Part of a small language model's weights.
Size: 17 layers, width 224, MLP 1344 GELU.
MLP neurons of a small language model. Each row is named by its layer, matrix (down: output weights) and neuron, and shows model dimensions 0-223. Each number is 128 + 32 x the weight over its row's rms, rounded and kept within 0 to 255. Numbers have three digits each.
A block is one neuron, or neurons of one layer that tend to fire together. After each block is what it responds to, as a language model described it from the Wikipedia text at the highest values.

L6.down736:139121111126073123155131144162123144151136162091163119137134140118080086116138155168107155117069116137138088100116151131104189152188020146128135122092183119123131084125130149124114168150121135117142174100124119139114124108116135146085165169110176094097146089145078125107168122103113116107176174132118107160213157073079204193150132107122148127200145128082158161069119110183147170057119147176107077147164122120109166122117129144145132146130075170116129181140097100121178181172120074111089099112141165115107141118156133070092138128179157153143122164102057086175172068123112116107041112103156178084125091165136105136136119133104155163172168122133095125095114077076165089098113
Responds to: The article "an" (e.g. "was an American", "features an electric"), plus opening parentheses, brackets and superscripts before abbreviations, dates or "born".

L14.down3:148110136104138082105147120158056178072131119085123139152106073170135107104154114130151150099120142099116131141198048108174163155105146106108135194106126145164139134104166109154077109115141102122148148073108189155174164163193136142166120117154136106124121135089149135116143052128135175079180116100147090120092137150195099117145139136115109079151156083069135137130101085119136114080097129166121162111130133086071111185123179140125145120093135147152118181169138039082117102103114174120071172112089162138176053082128126189097136113111148150228172109091107167129144124092093149103098113113123107164080138144170111122133134119154145069143174119124109104171205143097145130160120
L14.down111:131086125122117154120130120126132154104133139091080120109133121187134154119170164125147074185084110071167153105140141175146141150147153091111105153097145134131061135171099103142123086141179074142129103103170142149197110195182135118129152186107166156094100161099085153122145082124152175109142132121106149120131151104167124067103107130138110152154145141132122080111043157135115119159063098102146097116116153163160109079115089151126136149162135165125105163185083174159165153178136089109157126120131115107158057148144121100128198079125099160125062126097098168169113115117087165037152061129117101141095177162121146072199091137138121142054129148113039139092145163097126173168145
L14.down118:167142120152170080102106139145119100125086174146042100115138087119119060124117187126142116086075139190112081090145063079178158153132134151104112110101157098177148160147131127100072116112121174154156158151113107160093159151151139139144065121161117058115125054130108136109163161111125104110127146136164154103143136199133139163077125131144158124122092187109086054165108124085143129109164175120166071132166135125100136101113165122175100131155192125136121178150191094069104076150107145172141154076140166127141105096075095132082127160105165133134132164170103156123159131124168094176164053141103126078119123070059157140102161127138109188103119100158127170162109155176124137136164
L14.down264:143057127041093130123132124178118088127158160098129099165160125085105141157145142066121145143075120052136183175214124096153117168127117081106082136124141149164158147144101148136162094198119104132154126116141148085122164136154142089174083146106150146118134152135101115073161133105120161092126166119134105166146117128113101115152130144102154161099138114104129111173119124170193092115101124101145091144179108173111170118117141128162111167134072104190112153106123055133123124122163066121051115171158145106161172128141064131103199144141153093105117157138138170161111066116150125177089136180099109111132149184068149112123137076082150160174119128061084166088057074146113142170104
L14.down377:122155138087103124130134121134156137167171111076145170121116157072128157189168103130108142122139136058099127106156156154097140164109193125168172119194090099124107110152109111090161052124196113063101112118105182110179090168052132140137097147104089103136174148164143158161078120093084122143127133083168099101153138172121126103089119118157192141043132086163101208108100151146180133123136171130126123121126085180112112098137143132101111050110072136142165109161148124123136161105073165159096151137172103146077118104109145106158098155167150124148173130133126170103145166104089196120136140166102160119093132187073136151152119115099119087108135050179114187127128162150084127087125
L14.down386:117105094142091044095144174103130226132230135135130164138066121156137068097124139166142128153131123135133085198085144172176070124156144092128104146123147150154085156154130150130163165138138121110101078125083144122084145112137075133176097145139140124110116053175101102165137073100090159106172072141094105121141169107215151126142097137115128096157099107060095120147072098143133084144122122146098115141155084170119163074109115133098131129159130132061110157172152083138148143129161140109054134150129108123095123122107093088114195147139133153113180133164126142117124153119166182136106160149154065087164114106157155156097113088113096155145159153115116133130153195213143160124094
L14.down400:113056148143099112116123170116079153064146167156096150122148094142100093152120101170190176146085098180168102125144165151137099176107156085140157172136092167118137116101181095173149144121192133130141161132094151141082130096131139092120129133137169082164099116101070164135175100122156118151077099151188150110156068079118169164076181124149142139153100100114128083117122102171140098200173152074138149123115109176050134148123140129179133131125125110136161103136138144142081109100094078108111156140068146055162141089149085113147175136105182170104083155175039075069156122120114163088153166128138116126130137155124114135134148098156155139110151033100084144077101140105159138125124
L14.down623:126105091084156131116146138172127142133149122133119154110066106164107139178156109150090114125075058044190125164105105126109144133141159079109134136155124120083153127145057069118091097165148122146139097132117162209174158118099151103179157165156175148132136172128132180125122139087084129100149137095155170142112107119129140143127119081158188166146181097112125139094034132174122143134112194084101100111173110144141061132177174106138131079128140149127090116179089104181106063095143134132136134064183147094101145074128092130113097154135080099109193103116116103124138105196141132134117067150151135152177150095112161124104163130154179135141097098156116204149150083073178122102119
L14.down644:105143079106137014118140152105136161140149135150156141097150141145099122076040102096135119137136106191131069181141061119180067103108100158107130139075116138120112102131139076175124117130123172150175128140124134165133122166123120160162121138182136120157109073089091182150110148152103149123143083114129144145126162166149143175021149089136133177160146125096158157109120047112103084109160142079160106115131082192128133146114109077178149118122113075089089179118140052142093170117126145154136122170136168147184135099169171043137127154113187128126140099128137164128165094168153152099110127080135142075107143172061165137112152158164121144094095128111127154138124135070120150125151
L14.down645:091117105101102145090092154111153077123135138128179126128153151105121128084127134124112151165148075114118164062165070164161103140178094090053121167059103095114097159153123116135118162144110128133132135194147116134093096109137106160148091176184117196120142141108169203149054169098142150155154128125129105118140096156137188161100143134104154092083142133115155107167134059115111122170173204064159069103180111144103159101177118125144080083080135124115147094108146140121079131065087151126123174131110133120091130104067168090104078175103122136092117141150014153165150147123115111112144174171149192157144104193116141125141132170169111091130133160104117185147133101143106128109148
L14.down799:079080046135101106087111159160089163100172071124139106118171110196186174151119071168138131167102114129139152120130150112106063108175135070158143109069107127075137131147101171116165149161130215103098119111105100112118128088114108124151128116150142169121111124153153100170148080096108166119160128097132173155108082139115155154109137086170071085111068106107103158118141099148134108120159095134123140118125158207098184183153132158173121154084118120195155127079173058141105072185160148112086176151093103107118084151177089143133136138151094129139096127110134117146115094157159152087131159159089094109099172190149144071089139146170171127118092108146139163174152106118121065159088
L14.down821:174131200120085185081102109108103135112103148180065148188138120141100088144175110162183101152137100116142119133113151106103196150072212123134073136181141086097077103104168041153082112126109153039146069145117135099147113087170149166118150152100145141157126135148164157097166128126097083088126143143126140130120136116163123146127113181145118092194093194141137105142041121112115125115161108070129111124172090198080133121076133097160082156142167161132129125107164101093153092076190115134117105169099140142129138125156135158132113142169108096104138156150038134090092103114138142100145158124132104116156108143148153120168123111138090167149129139143137188114100125216130134111086
L14.down841:101133099094151146134128103105125101139145196097105152157142045163120079090102179093100153133140133166127101156096073126125109154184113127150111182199176144106098163131146153131116147146143117156067156084142111156199175081174133131122159135163126166142131109094127138137104124188119137109149100176163108148181119070125112121148153119130145174097089171102114107133154124139108177094129089094085104151061159100128131135104121083104121068192110122135161113205133042128082037108103130125160116135147130148128173101149127080090161141132130088163097176149104109153096080168037101083141144149140081097089165142127103100136160118171146160154149121156167206126141143074140186130156
L14.down1010:161104145139178059133180142120126124073064108141084082145153155137142118148120155123168118129067128171174127058137160132108096180110121080130119157114157110145124073166160242155100113129154139121148092135167124147146099129167203143149155165114150099043141082106159126103158043167107129100129125088089149100117130147128094107170144096168123053154086100164129119102123117164166176132177145071122133140148140160072121112110138145113116166155103188171170103155133082164120101125138111106102089162174157097066068114096121144119083067109119133134083171126123156146158195128156165127105133130135105121100183170180137126111073182128131117102147102070129151111128118079128091133160
L14.down1283:188171139174127132091159116153137099123094084157152145157093080113097105083077111089148128111115079099184146126106109086157162153155112130064130141076143103197091104099143120156108110129153098116162150174161086177096191151130102127167096158168109119137180091100154160104171091116111084101163146126123110170153132184129064085146070146122194121122077139082089122155105086073100118115152161139082166153157071153133160147127093115123074180154161124110067108132155139121119147128145101139169086100130105124117036073160125124113067102123171123117162131130044106129148135160194125136149118137142134240121152186111123162143172156166146080139134167107134120117105135162151100105136
L14.down1312:139081078104142117148176138146117119130159163117093188134132077113114174122091119141112112180116104143134128166112070076114126108089094125133095179067133167062083155130173169101145126190171123133109167177122158129152101127101119135100082141130054099093186131129133155139142131073152118193127099152119149113095104161067126104197104182130115167171080144094162128174125113188165107111119094088133166120118130126147135084124151114131060148149162207106118072177132129171095123137133132114095131117124154093135100133132113108151109129125142127114115100120071153131171111131168143066185101115149139097142043109090140183195152185144148121126177122062163121156162153153146186046069
Responds to: The article an, plus word-initial vowel pieces like An-, Al-, em-, al- (antagonist, Alive, emperor, alerts), and occasionally was.

L6.down1279:146106123107102158144136093140066128164113077157071081151164160186157134091163116125169088098125143095138117093119126139169090113121152143093156144121128129173148125125107173103146184150129170102087148132115108099101140102149117125146148187163081036149160111105137082169088067172167059133199088130159154129107132170097127114093112138165160109110135171103192190101122124097099074135179141140105127133199136140160149157141163161111116131121150189095103158107117139146075112049177161131094148119138173115124094112130071151147161095127154129152132125097197147127117084100094154119107128120099141051118089123176104129136162078053073145133167152128081174102097170176109140189086
Responds to: Line breaks right after a paragraph's final period or a table row's closing pipe, plus opening quote marks after that or was introducing speech.

L14.down257:171122111145126139079107131149156154108161160142125058176127116178119083081156070173147117108131150101144072106144165113129106069132167135102180105140051100183076116139173158064115150157150132169143121104143069171111154110146100066060138116166127154085156154142158096186171113109097138088152133202117129111103158158132172150131124130138121067146158130166102100159165084077104132152098123111173088155146105128145144161142114136132063141105097158108093161145169123175159106089181128094149055113079164116127104160091084136164104164140181115169157213123153117136039080149125153056141119108121102109117090153158109095137073136119122099121166133163104126114150088118169170137106
L14.down297:093072119107063164086091164087129109196104111148146128094124156180118162082096154208118110166148120136113134168114047129159139119087108093180072159136106121153062115101117090126110152155089116101146161140169184196132153142135090122095097056111133172105150148071099145142131146189127132125149140098115147097110142116143179087098161113098097134158097076096139082141154154156157095190155095143209143147182086223106135132139098114102139086082153120126164137179191118136129171101149167097143156122146084182140137148145120091167130118109101151130133151149208142127147102100138124128088116080147144073120137118121167109111181113131164116095120107145088075190093110124091133094100
L14.down316:113080103146116160168088090122132107113098154150112104102121108170153100143072113129112132160112130092154115162139145110129117105069126112163097148111123187143132152147101130144114153122104131129154141157172134169115175152100159115113077117111168117109166078168128113125120175166111141095076160146119138101113187164133181128087111149107120143155131225078111162107118152158148150098126097145145201126184129096176102192145129074173076064116112173143203124051069112120161111166080083133137042086110132119130135185185157198123120093158097163105123164084136137122155121111131107106067121088156134066040142088112164096142150125128181100105119193127145109150140114102206116103127
L14.down333:153104124112087123109179117161171082145161088124057149150118087098141086134153160164104125106107161107105107112049073094118112065106170097142146175130215097111170175108131098112160111127229139135117123132114137147138131093072117073107130165120123071167152156128138141150160138101094146136135139185187110178138155068113098148163171066132102170141141123139123145132126114099137149162156153088182122190162061194095089139131149152100113095111100122125118111098116132143188154112132149143152075104123151155092166110180242143142129168116155129131137166135133155133114136078109119143116099108162201168132135126110150084095111080085137038147096120141158121087107089131097110139086
L14.down363:165145146140145121107103138127086096120183140049142127110128123121185160100109136113086115159092142147184066184087168145197138134150148142080118114089065132111101129072077084069091163170070154156082092130134068118106142130120147102117109087109121142184119156122179127100115097052143141109108142147208191116081125144106209142121132134146202124092098122161121148138116158148144086112190134178149105078156095113093096131106078158117060169137133141171139081090133121143135135134164120098156148135151165129111217127088149152142108094070163114129172080141094136153106121138117159121128158185112116092075121147083117116192132124135134152160194121162186146117083143147158130133129
L14.down376:146127122138105077116175118133112140105135190117159114156117165133080141117125095104189100146140110102153087134045114077140155104138177124112127144129112133154153095076147066164156122095123131108103099132109094122076059136104111034136067138102162107088172169087111135188191137147143099124102146111093187128070078152089163104138119069145082091152164113132103157119181147126135179137108179109128157160181088187092163107124101152086056143175187116166107135113182173184161051108188176123119123114157082120150163164119109117109108122130171104086157191087183091159112119168133138125139099157114141148175126146152125149159099102143157124152130123068125171126113130119133164083145
L14.down413:112166106152109102181082113120115109156049112128147146138113115145120112134127148144104131083115139131116139131092110151138096121100136170142122117140125158095147098214122096117160109120144131120136128137121163125126105140111119132147107106146125115138173184130135114144062093142129103117183114138113146152162123077106167087081157128096146071103064110115168122147108147143155103133150113176108181131255140169125183127035118130109120104125130154121105146140111161118120184115167101123157115126065098135199104102090065139144111142108156125148111115124255138131117164158170145094155134151106088048112115144154156103115097143097247118118141101140121144201128153141073139094137
L14.down425:142132122136094135171088140063165139101099103134158145141153130164105086118142083161142165128126162124125073107092124134167182105105160094162144139161135123103120148132152073124131181131158135128096183140122080127163060112103120083142092173102088136118191150150179140127094135147139165093145096121142130112121096156058194078120096090123178105097092114123131204102112138177114090156150148114113065078191115067139130103100095145144128191070113124153111108101091177129108113176128190145151131138150119183179158130157152117055096131180149118068157184139164157120089146056164157154107194113098148092107118101084157133115086155091160145188123070120174112153118131101055138103115
L14.down449:133110119194129115126146146130152156098179124110077133154103130102095093075102142144146119145128124228148063154146145145142130146096099096144118107129159111192134124134159157085160091100103133167145154129152126136153108096077136091128121139181116081152141090156103133109171111093112105103125125203166122156178180147142059144101159125177095086123124131161150156102158110150128221157095161136111080113079151084076079179195143166094141090122190146131162148164120154143120162074064149120141146133143130148134093138104139088060095133108155148096105149154110077141135094170073123137148094142174071068062098145116128086068114109144102191125171118180125193127060124094125138160132
L14.down455:095173171136161091115080153101122097182141102093129088140156103174158117129110088118109145102121141198145081075178174171136136086098159085181115171169115146126095153089146089138106173051119128120068155120111151175187108094092126080139112138134096158128164117142103134162112143130069171170152078109156075113146140107155146120153115170140170115175096160165058161116121108130128113152175115115067083089172119177181111107110132163095084155063128119130053101151073138150099147086109135153203141121093163140135128138153091122165161128087162130160109155168182152115113148119120108148110150125143098044088152124118117102186071152141217082123146130122115115105159152153111150168145
L14.down498:153138116143171116179115154170174118138113166175115177130165135107091086116108112103129158151120147133082132080144101127137130155135182085144117120108122094155136136169129129156107127091130165137144119155146120168077176132168138159136125106112128114113132174080183110194158155090125153150206149121151110101117120125127134129122120133138135119107067144079196125132078132126139095105071148079119127122154048085172096132150071130139120101072127145213094118129139134108067156091173148090135161126041067141158147148125122189065151068135078122156158120135255145132162118120131077104114156098112124063157084140104113140100128099123165064145115127127167099120123119190088107144146
L14.down800:175101128122165157213119045139147139108144145141136095165093105118092105123091098108145140135171166179083106141148145119109134104102088081185119155131117117135129137139166108129183152130130147129162113104169117142114148056123097143110131127123110060136146170160162110161095097146117131170146086127130082141142177156088130169113112137148116183136152136132129193133104164111146074096098195142113109117109114158152129165087082117179174090095102129119151111210156129081144136068138117107107065106086153160127212149115145164136149147108150171109133099200104178105111139149159151115157145160170112141128122051100117069086096099172202064144116113108092148125039083084060103108108
L14.down804:119144193093172140101081105149112140188134093177145109099124143148126125170111130109112109068177120161097129172181098119102080148162101068146109143147113161071152168132145131166184124115128068045095107108157102111108139127124151121125138110089145173119142117133120140094053131102173169143111160119097119148181118123175123185109110135075139166106088082135096156116145111162027127146123052117157118071104166113138150102169063117136142128142143105162157123124103108146129208179083113175214113138156095087132169103106107147158153145197103129167111147126125185140113114089134145088167106099143100160164135103100125105118133191142183154127104149128171098102175074165075107171100
L14.down879:113167109113144125099153116176182096124255130152096130110147089090165158123161113094121151126110115099113139087095084158136130199150197119117109090166137072134142144115168238132145107110121136107202118124117133056133188146139109134070127112083122102143134126086170130147105105105174124141135106097092074144144143056139107104138187088079106113097150158082107146111145145103101100093107132104146114168074060119123145174131111172216102172201126135097058138087106112149139156105086191130086136141111151108184125160153090166173140149072140136145147149105093107147152135150206112116121140093159093128096143124134148115144126134126115137137186089113147116108154112131129109119115
L14.down1022:164079121131100140093142125121203168066082139109128146164092125153115159098149190099113134074104074188137149150058119090115129180128106143081097126134090101092135089129133099155135168109094190103132154159159127115146150138103138135127100117096139079159056122076110110095147116122146123104200168083142180144129085089102105101112164092174072116137151148200170169161141152154153134100142133140155070159091083152126134130103149081194131133205048156121102132108132141133178162163153142140125130140159152159153055083106153107097106105140099119151165114091085156113134084160120134104118138165112165099141086106177176096070122191186145084083123145134145145144127159193111150076126
L14.down1153:087144133192120108113182105077086135090116121124155137174117137087171132143110092141141131183140129091121145098147136112097122108150133141151107156089192122089137119105153164135101065175109130105111120187145091152149136165117125105085077122123117129153103167154182145137102076111120136099070109164176116133083066122082132180094208104145178124131181133131147139126126175072134099186104117114077038155110138134120114113157053091192123141114115142141145147186137114168144116084109079137164176110120136098153075132163121201120147111092135172133147090101090133146070074220073167097150070103116177203147126113145120143151159135192127107165132072115104140161117158136157141112137
Responds to: Closing = / == / === marks of wiki section headings, and line breaks ending list items before a dash, plus day numbers before month names.